{"hidden_size": 192, "head_dim": 32, "vocab_size": 8192, "hidden_act": "tanh_gelu", "positions": "learned+rope", "bias": "all", "init_std_qkv": 0.0324, "lr_mult_o": 1.5, "beta1": 0.95, "lr_head": 0.00836, "train_tokens": 444900000}
MLP neurons of a small language model. Each row is named by its layer, matrix (up: input weights; down: output weights) and neuron, and shows model dimensions 0-191. Each number is 128 + 24 x the weight over its row's rms, rounded and kept within 0 to 255. Numbers have three digits each.
After each neuron's rows, "fires in" lists the words (lower case) most often at its 100 highest values on Wikipedia text that the model never trained on.

L10.up6:162157157122101114125086160135140149107128133118139066071158143118133106129109159105094146154146127134096120118115127085115158142130117118140134098105109111077123139170145125109126149141143117158089139152119122132105120086129136111083091124133098090166160126125137142108117117125131123077132119126117132137185121161156121112121128091126135123140147125111171124135111163134160090090170108190141152163154171109136126139114133122153136126149112144114118136147072120144124068159173119118104140122135130136087165147124104181136126083159155140100153082107152139108170114134132127150
L10.down6:107111140126170095083107141130103161120116110093131152149119136084088146104116147120141143185090141113165127148129124133151113146200123133115103156143098130127127086117169139124144160103097153109129120166156106178165137113127158127112134152142153137155107139133146104132144118155129134127123141106141096109112124110134130145119118110129100155120129128132129151093150104156100157132120078118138131112106114073157145164115117105107147157096122145109155096101166177088149107146103156159147116164098104126115111093102116125082095158069133146141102156168118129117140135171103179115
fires in: "of", "is", "has", "are"

L12.up261:103163082095105180152108136113096111123149140140083125111163117146096086121130128131104153136141115131138132131145103125107153170098137150125129112133143094174121137125152153134158087148096155085108152096123130131111095126123107143105147115131136128088131136122126124117083162130155114156107124127150145161158119093122164123161151174111122124102141148116107107141138104126110125087170076112110113079101108162113147128136167128139091125176086098115181088173133143093123132158130133152135128129155149119094152156150141102155078121149169164144146075116131098141154145138125147108
L12.down261:097119135089107105173104114152153080115070125142112142141119096137111116144114117126158133161134133117125105126112104153111118104116149102155123173146131143099149103160041139161130126163124127114164117101142130097111150148147107138139140127154099084109128132127143129078140091157114132140158148141137157159105124141123144128134136132119142071122111171095161123098134152118136128170176149133103122088121137120129122111105153159083154110133110141162106117126140139130092200090141154134141137127146112112166123141114147156166076124178093118080111148116154129133161144098125147115
fires in: "to", "as", "than", "out", "either", "joachim"

L15.up0:109124147101157113143126140117158050120094131131135127109103135135175130114112145106118146122127137123137113098130116126112092121138138139123141161131114105116142171146175175097111140120116137121093144141181120123126129111137159150131124148157123151167073110108104149161114108105159172147058160110085117195123125157121122134108126160106150116119140062140115108170106097148141126100097105151113129125141149133158185144118099121100137124125132122138153112149126098102172081136127086093133145133123111129168124098153143153165122110100124110139139118160150149154132079143158129100
L15.down0:139150134170107137156112189112156137156120098130104154152144145114144147102150132159163156125122155130184090120168144107138144095119120097099139100127178157141087145111134140157112136116119134144150116085121096146107088109145132108091133126126153110137130106148115106104102120131144120139117086146170146094140129127156126162178098141131089144137144133064094139108137149098136085095115155125167112137136140104133097124100143135135164131107106149107086110116129127169121147131143105185137166085171135124145131134113112113090138155170132115119169120113084094117129095084121148106
fires in: "round", "kg", "seconds", "0"

L18.up6:179091145149109163109193085096106082129141126125125102113111154106165159095125155124101145144135143140098145120132141139117111125169101128099113132106109105113105133157118137138111117126118066133108084119156102136110143146134124114116149120077162099116174132158103113132163179127152127125121124128112097125163134142137074123143126142172134145118120161194154119147141148147128113085161149138121097165107103093082122096123104121150127144092113172139134103119147129124124110110157147113155140146137128133126176112135137139085107109148159139148141125122132164133149097115175093077
L18.down6:095069071124100089115162148127141149109115106122097137104140118143134103176114158160106111145112086163078131128147091159128091104099131105141119146123154110128129132152122134119140080165126170100131165132099104118116157137130095140142108140140130131125143136153140098077104140122132136125126115148116112107105143162133114127111157179147144139140123177106144139139142117139125129133198107110120142118124122109139165144135139112115130136144176087118096086122134174117126099113118133133154150142111126158092154143124081165134206130117155148139101119106140159135116160054130147143
fires in: "the", "this", "that", "thing"

L13.up307:112163114128147112092137127134133116143160146113105107128129091120091128144111101147140114109139147137131096110123110130103145149100110114154178172093190119150127124161115127136119091127147127118102143141113123143103125135124109175082112139132088122119161110116125144119120130101141128125112118136101139096092149160103171111065137088165182136123147080141170137131158143144094152139116121078104071117117187141102093117140133161151150107123098089144143148162131168118098151139165129125166140111102119146102140154165173113182111097121134102142147123140167128144099110140133160117
L13.down307:106136104167124148167170159166154120142155121121103129116135094129140105123125115183102158135131125117132176111141127102110114101146127171148156120141141141131146138116125125128123128148122138092146103118137143104139113139126042129096097126110116118117191117126150099118162126126137121102093110103129181112148082121090151105161145101112164087149073102123140133129134154129133082080158134108160155160107126123094109137087128163134095144118143136128147110135149114142119096136126168133150156133082119102157117122142181128152172073118134105097100122108094130138167142133137112160
fires in: "out", "over", "under", "for", "on", "to"

L16.up160:117119103138127136129117126121141145139140145099107135109152142120134068165115167148120143161124122162145136093131107120158090148086119131125092127167149140122161109096129147186123121108157110099159108120136081160123166141133135076153085131103157140181085101107102141128150076078123126131162128176134142124123072088103121139129161144139119119117125150110102121093076153122145120117181109141131138118134138131107129098123127152183132126118143175106140123136125114116136145125155136114106090152133144104155148126142121135121123126099176123123124182143111100146102101076188118141
L16.down160:134154129190161084104136121071165055145134098122134100079119167155156126148140122127163168072100093116155102098108148120157109133086098136111137144105104135101131127164117107116135093160158134135101150156168137125098126137121107122095172157127142119123115141112149123140139174126148127127165113083132145136100125072106141177109130155156141094134155129135162150138113123118109150100134144098140135120122107148141125113137153144102129150114099124139118186109148114143141135087143118120134117105130134124108102177118150102093101121128156139114111122125142164164154084137128095157
fires in: "and", "the", "later"

L16.up362:095120142111125116116133107138150114116142125122151104119116099102129122156133110137100148158146115171137156116093082111131103129146080149159079085137106124148151102095081176120074155149108123124120112107115100142133129122162102127171143127127116106116073128168110109121095100111127130138134160132090170157081143130166128147118121141101118152104149130139160138106092153133137105085137126121122130126135136120079129171143121118204106120082118094147131167175152142148153154107161150157164109138151142119120144140128141119119089129149080135157143168138096107182129144120133152119
L16.down362:100134150203147144117135136161143129082123140162104134106121128106116137173085135145152130141095097125150124148152128132063152072089172146113139119150099098121096145131096115139161095163124095131153121099136089151156137111104084122152145166142152084113163141153158107104124126137135124124136142132121087066115112173139101145122148121144113110096116135161106141144153094129119128112129099105131127136129138155105095086126161129166105156122101116130145095170139130110112142104107146141165106152146132112152156136094128123168083124140131121095142086137148124120127120124153155179
fires in: "as", "and", "by", "known", "or", "while"

L15.up391:126112085118107128170105120095130141132129133127107122126106094074119078146111116146087125086081106136100130121122141156175144150106123122140105132136134125132163107100087153174079149129175098129140139139150122153154107145137149117207094169142143147107064129114149129131084098098117127169163148113100141135093136099133134141132118103106085093167105144159151147150088147150159096126164154157136124109113116168140165164125142142163117145118147138136098125126134139132118138132152157111100133080108159090136149125134155125145091123141130132152117124120098151167130118121155141131
L15.down391:123120117138115078098125164110129132125141140150155154113118155125124113086113106148134147095131106109146147174095089128129096085137144100101099130149125115161119130141112143154180109172142107153157137135134142138130151163119099131144114134147147134145122109086113154134155124132162116140117117105174163109120114156121121120153074094122137112119122152138172126178126119097162112129138103135068108084095102183125104077137113081151097126102126130124149122159128149147079119146171138139136120158146111111103088121127152107152102107154088158097157166105158121158155146164098139158
fires in: "and", "or"

L12.up372:110153137075111095129126113078099118118111107138131103116129105124100131133149127156113185135134159149098124118121117182144115146122142145151104093145088130095117125122131128164158116148113129117179103167172117135104116127168091115155102156117158145095149074116078102119147153104144157119138167104140078140148150148128106123084121103146143187137093092163141126118146137139114110116108133107136157165119086119096106158130138150111136124128087124145165153082063123134149115107144122129161138113161131137109166136121150148147101096163119127140134127104125127163159148113129170143
L12.down372:142100147154120135119110127126110118143115085117168145159134159151147147135111146124146106132130152112147117110134122123117098137189120064140161071150126103129099113081163137132138116087102135109159160159139100091093121129129141137134118098117120125146175110098142070117146105159161115113135156132103130156155153175151148141168131133105099158152113145149105158140128089135155089128086141130098131184149128104132136113139156093144113131094109168106095076127145097129080128105170132092112136140120152132111131136146103139140134093166085126119105166104138145144140115141092159139
fires in: "of", "with", "worried", "are", "w"

L9.up537:137126082153111112106135182108109140150140137134141165122106162128087155119114102105111123095127163111107119108167118136142108095119115079118116108122182171076129161126167140138150122111127120091162127094123106103156119130120145099144124148114120200118113143127069118171141103131114150141173133123145120147161149109105134116151108157115151115183126121149119140104167125109131140087099139165125155151141090174077139144124109108122128121090133115157107138128106144103125110103161109132099107113120139119112111087147109152120148167137200134140094113096117123171123134159137150128
L9.down537:123135092169122122135122134118122132143153113131114124101157125101101110117118127143128135121099082118126160156125086126134101169106152135144129144093081148115138147127173142093123149142158109103113136088114116165114141097124149133140130116130138092147101135161134106140062141162128117112137149154160100109114132118140098117154107158136106121160199117130086146137119134109121105140123161127140082131146104160139132180180089161117152090105136136093158131127126102159127136126114084165168139117132086167142168122122088130119118103123153076165169096132118097135141077169142151153
fires in: "father", "bronze", "mother", "number", "age", "0"

L15.up462:119154151075060140135142091151129150156143107124145114130123116131091116166148105143129152102123118122145112152180158119108158113147121108121142091152128116157089090088160157137114159121132127129168140116169095139123143118160152140150071120157088126134092132117140091137143124158161155168152144146112120162131126124119090138113107110131168126134150151130175145129124185096176155125151127123092189080120138158124125112111131091123125140116138125100108158095128112145083098128151135143071137130163123120093129103134131104127115096098108130140147152140107080115103129135164115151
L15.down462:148164141108129124099122151143150125071121116167150135142075111130089127117122169132122140167127138116107114151131166103137152107105120119145096150118124119117106066125126181095084173100117153122134171120118099123123124129125146114130153164111114206101092099078125153139154134133130155169100110151132123092135110113116136128102116121145128156134138145120128158139135184123114156115164105085094182115132119105129086103147165130088126117138149157132134160132150133137107168099156103140130131110112115112127174139094090152123099083124142119116154122135130141154145145129129068159
fires in: "university", "s", "years", "000", "year"

L12.up531:116135142094099148162133081124139110112124114111151096091158122149135167134121146135107145124163155124128099126111099102100165130102130123110136115095135132149111130071154097136165107127135095114132128140129112151124128122115101061160138144143142151115138088076123128138135177122184153125146165113103112136183126148153160099122149097144138151124121124151148134135113166079123138156132102128142108110103110127106149147100085113130154085113105112164103126145090102199155125132120147132133140156150088176093150131141111154167088136134089106158131127107117162126143150122173111168
L12.down531:147173116104186110130109084130116146136123131145128113128094096114139149169166165158149123119124094125134114137144098133148139132152102123136179179157118117136117116118111134139154171106171126129116112155139135078122099159114146124091111113138150077115147132075136115147131140136170172152175118128099180132160116172158126112129102102115130184132142135110152131134126119069159154143131112100135120120093101113109118119125144084147115123094143142141124109098109135111104105078144089140149106142166157167096101095154126120114134132126076114112130124163089149091155126142103126125
fires in: "by", "with", "of", "from"

L7.up268:078125077151112129132126102125169091177135127080115144085145147116135128112144138092102154145110103102119119141146126126153125090138159128105088135105179144135108138167156163122119151149124156119152087121126123071123137130160129162157074191143154137151155121136141074123114117124115094131106150161125110118116096105129124136084139138142138107116102151124160152126107127093136130116105128097124165079130160133171138120091148092131131179127108146113135114135142158128166164135166094141147132150135108102181123107153097106094105158126129080117138151120119149149111159112129143138
L7.down268:106099056121136145105161122145149146116128132080133103168138081127084091096137148123112150110123130130114092157172111135125151126106140170091076134116143125094106132114140134118114117126149153167083098125171109156154082132117107154150102159146135147132113119150112118146124126156132134123084119143117143142132141166117114122128149118172082102155170136144146111145144135108134095078138114094126150108124113153158111153142095158130118182131124152139099125163147140139115113173098164145089107131193095126116100146105131136153134148120130107093127166116102125119154131113180144161
fires in: "year", "years", "season"

L10.up218:121110140132152091118101068142114133114116138116130174114160091181126135084129113115084086117136144092139097151127116140130102122114103094125173143109129100145120108117146154080141173102126133098109143104134156098098137129140125139091121141176111151144149156131145152077133162137156115154120133116130158121161141124121117107100105162135133143163164097142156160133099127172154142119117127122139138139163120135161125132142123105128089134093133127112115126093122124107183112139141190140126121134163123128142074120161110173094099113170182127160115068141159125105102119129140159137
L10.down218:077157106157125133141114178150140114087102136135111131121137101117148149095147083144138156148122161121141156166120121135142129113159147109126092138165088173147128155157144137162126137128132141146096120163095150133155137127106104157133160122109114093107097121108170156106122159120072138118138105155152122153133116139179131144131095136132134173141112124150154166121122140127179087101079132125150101134098128149110143129152157139154116113120111146080145129137101136105147136079124070070149104129143123081121177117112110104138095100114108141155126127086103151127145083124123094098
fires in: "0", "olle"

L10.up220:116129134124114109157134169139119105174097138109107102156079146138152124102128132087090154170171146130088131130170095132109128165105087106174128089151078110124096114158109092098147107175156096132107131131155145186123160122107136153140143137103143162136077109111131105166120156105134148179092142115138117107118168109125143127117165129138097174085152139142138160151125154113077127119147110148140100118127108129149141133091125160127128102111103130114138120136127096104101133126158123148180115165152138144125129118134108112127145101106154155119133152149117138091155105127082107156
L10.down220:136144074118120121155147116111134119158117114141131133134117151151080103094165188148142158149120127134121096102137122118103128125123162119105143133107143136123100127182174153129092077093136127117148136095116156140100081094110134150157128108168138107125119166119146108111123129110137131113090118155148151103113114148129132100139143133145164098127130136144122127156103116150130077144129159132103105098135141142146121157093173130136108134157077145116089166135055148160111124131127108116155130137072105129116170148145151158074126101121161165096132105160166139140135098150109100174
fires in: "of", "in"